config.yaml
n_head: 10
head_dim: 64
vocab_size: 32768
norm: "layernorm"
norm_place: "pre"
qk_norm: false
attn_scale: 0.125
bias: "all"
init: "trunc"
optimizer: "muon_variant"
lr_mult_down: 0.7
warmup_steps: 200
decay_shape: "linear"
batch_tokens: 131072
train_tokens: 897000000
MLP neurons of a small language model. Each row is named by its layer, matrix (up: input weights; down: output weights) and neuron, and shows model dimensions 112-207. Each number is 50 + 15 x the weight over its row's rms, rounded and kept within 0 to 99.
After each neuron's rows, "fires on" lists the tokens most often at its 100 highest values on Wikipedia text that the model never trained on.

L4.up331:47 49 44 44 86 54 43 36 38 56 68 58 57 73 69 80 46 75 42 53 38 34 55 62 36 42 45 41 54 58 58 43 35 56 48 43 74 58 39 39 34 57 55 28 57 23 37 79 46 39 64 72 35 47 60 70 42 40 65 51 45 27 62 45 24 37 58 42 32 59 46 59 61 44 56 67 68 40 26 61 39 85 41 54 50 42 67 64 22 38 49 51 52 52 51 77
L4.down331:44 28 26 37 51 47 53 50 54 64 50 63 21 55 62 27 60 46 59 68 54 28 69 46 49 66 26 45 67 59 27 46 38 36 32 49 83 49 74 49 60 67 41 66 61 35 45 62 75 47 55 46 61 56 48 26 62 41 76 51 09 24 53 77 53 57 57 54 37 63 67 70 45 21 39 30 66 80 60 76 38 42 57 54 36 50 36 73 74 31 49 43 24 49 65 64
fires on: "of ", "\n", "part ", "ann"

L4.up2074:21 36 55 45 55 14 38 34 59 56 72 41 62 23 72 54 51 69 45 13 56 47 68 37 46 63 41 57 24 53 46 44 53 59 45 43 35 45 55 59 53 50 43 52 45 63 53 35 53 54 29 73 33 43 31 36 60 81 56 86 20 50 62 43 54 66 37 34 49 27 53 61 69 63 63 75 18 61 43 53 56 24 55 60 60 58 58 37 45 36 58 47 42 77 40 61
L4.down2074:51 37 34 55 57 69 60 67 48 33 59 47 49 44 99 70 63 65 57 64 40 39 44 47 79 32 32 53 53 45 37 53 45 60 43 40 47 76 42 48 57 39 43 58 39 62 27 53 27 32 48 49 43 57 69 51 43 62 62 55 32 81 49 43 57 52 54 51 47 45 41 47 59 50 62 67 24 28 59 30 55 34 66 62 47 46 52 43 65 55 46 56 50 60 80 66
fires on: "; ", "before ", "); ", "0 ", "which "

L4.up905:24 52 63 40 53 59 53 63 57 55 66 51 39 43 81 70 83 55 81 62 86 80 42 66 63 58 88 67 46 56 45 47 71 45 39 51 42 29 43 29 59 60 56 61 62 52 20 67 34 41 58 52 73 34 46 60 45 45 42 50 47 44 36 72 46 31 34 55 42 24 23 51 63 44 54 70 41 48 65 53 50 55 50 42 63 41 46 80 44 30 65 36 44 60 46 57
L4.down905:39 36 54 47 64 53 26 51 59 59 69 55 80 26 45 46 57 48 62 35 79 53 63 42 41 54 43 47 53 25 54 35 62 32 39 42 45 52 47 22 52 60 45 45 40 62 71 63 34 69 23 53 59 30 24 69 47 38 45 62 68 60 61 46 48 72 49 57 30 30 58 28 63 33 50 46 34 44 61 51 57 57 61 41 34 66 66 18 78 60 66 61 63 38 60 20
fires on: "J", "O", "de "

L4.up728:50 75 47 53 47 43 57 42 63 73 44 51 52 47 63 24 68 52 51 59 35 26 49 61 65 49 58 76 53 41 67 49 41 52 45 57 42 55 39 46 62 53 41 15 54 30 85 60 27 46 54 38 71 54 34 70 27 60 13 46 51 27 73 57 48 66 40 51 64 45 82 44 49 26 43 80 26 84 51 21 23 56 37 41 55 50 85 52 34 30 47 88 69 57 44 42
L4.down728:47 55 56 46 99 62 52 15 34 53 55 68 84 38 59 53 47 63 19 35 40 38 64 34 36 46 44 43 47 49 65 46 50 57 28 39 52 81 32 45 46 26 29 50 32 28 66 21 46 70 19 65 65 64 70 79 51 63 32 62 54 58 63 51 54 50 49 70 53 54 74 49 59 64 45 50 47 66 58 45 64 66 40 27 32 51 66 58 52 65 44 45 30 71 48 48
fires on: "o", "u", "/", "a", "of "

L4.up720:67 50 36 54 36 45 60 64 62 36 45 45 82 66 48 28 55 66 21 44 61 68 37 41 70 36 49 32 58 64 22 51 62 66 46 52 68 72 57 57 51 74 53 37 37 50 51 44 46 53 53 32 37 43 52 60 32 64 24 41 32 64 59 73 39 40 46 41 57 16 58 54 77 51 67 67 70 26 33 60 48 63 71 52 73 77 50 42 45 22 36 25 39 54 82 55
L4.down720:54 79 46 57 20 33 54 44 68 46 61 44 59 38 57 60 43 34 29 35 61 61 49 27 49 29 19 41 34 79 54 41 56 48 53 15 24 21 51 44 61 64 72 44 55 41 65 53 69 55 39 51 28 42 58 54 35 65 41 59 77 45 46 40 56 33 32 56 35 06 48 77 64 54 74 50 70 60 40 73 46 71 62 56 46 57 50 62 50 48 54 24 42 29 51 64
fires on: "As ", "St", "O", "as ", "the ", "H"

L4.up830:36 64 28 46 51 43 48 64 34 42 35 29 82 49 67 36 46 35 51 61 52 46 51 19 68 39 63 66 43 67 38 69 43 24 44 65 54 31 62 63 42 50 36 51 58 67 20 37 34 73 56 44 78 47 62 64 64 46 63 73 65 29 24 55 50 26 71 37 57 45 55 48 55 59 72 44 58 49 46 36 58 57 67 44 55 55 44 23 33 54 49 24 43 66 50 40
L4.down830:38 60 63 43 24 74 47 70 52 43 61 62 50 23 42 26 20 53 46 70 32 38 66 50 47 57 74 37 52 40 77 72 54 52 73 26 47 65 57 74 54 28 68 50 58 59 25 26 48 50 54 66 59 35 40 50 76 45 28 73 60 50 54 33 29 18 47 35 52 49 33 39 49 24 36 53 68 18 78 48 64 38 46 55 57 66 70 35 35 41 50 76 49 54 87 56
fires on: "S", "of ", "N", "A", "in "

L4.up2075:29 55 65 68 54 30 21 55 36 57 42 59 13 42 48 45 49 46 60 75 52 20 50 64 45 49 65 50 62 60 52 45 57 68 59 58 65 60 60 52 47 22 46 48 43 29 63 55 31 41 63 33 38 69 74 60 54 36 58 79 58 40 63 47 58 57 65 63 41 70 26 82 35 51 62 30 40 43 10 39 52 50 51 65 42 30 43 45 40 55 37 23 53 51 57 48
L4.down2075:67 39 51 52 43 53 58 33 31 48 47 42 63 54 40 34 34 33 53 28 49 65 64 66 42 63 64 50 83 24 38 63 54 55 50 65 61 38 65 69 62 43 48 60 26 74 44 59 43 38 85 21 46 66 51 66 58 14 56 56 30 74 52 74 56 68 50 65 62 60 52 48 63 56 63 43 50 55 70 53 50 56 57 67 69 62 29 65 65 76 46 16 47 70 37 49
fires on: "| ", "0 ", "were ", "."

L4.up1118:46 39 39 63 38 75 40 37 43 68 56 52 69 28 37 40 87 43 31 39 47 51 65 51 35 71 43 46 61 21 59 68 79 60 71 22 71 33 42 57 58 60 47 52 49 51 67 49 71 73 60 80 63 53 37 33 54 67 15 58 50 32 31 62 34 52 26 55 35 76 25 33 85 56 59 76 29 64 51 75 40 56 39 39 46 37 60 57 61 41 63 54 99 56 38 41
L4.down1118:48 37 68 29 37 37 65 47 79 40 41 58 37 53 36 61 56 75 49 57 56 66 44 48 64 38 45 50 67 40 00 42 79 48 70 74 46 65 50 80 37 69 50 68 88 49 71 70 40 48 34 55 77 53 51 51 59 73 56 51 30 44 43 36 70 54 64 39 53 55 47 74 40 50 58 56 57 43 41 42 71 73 47 43 55 65 55 26 41 41 73 46 33 48 67 45
fires on: "H", "h", "b", "or"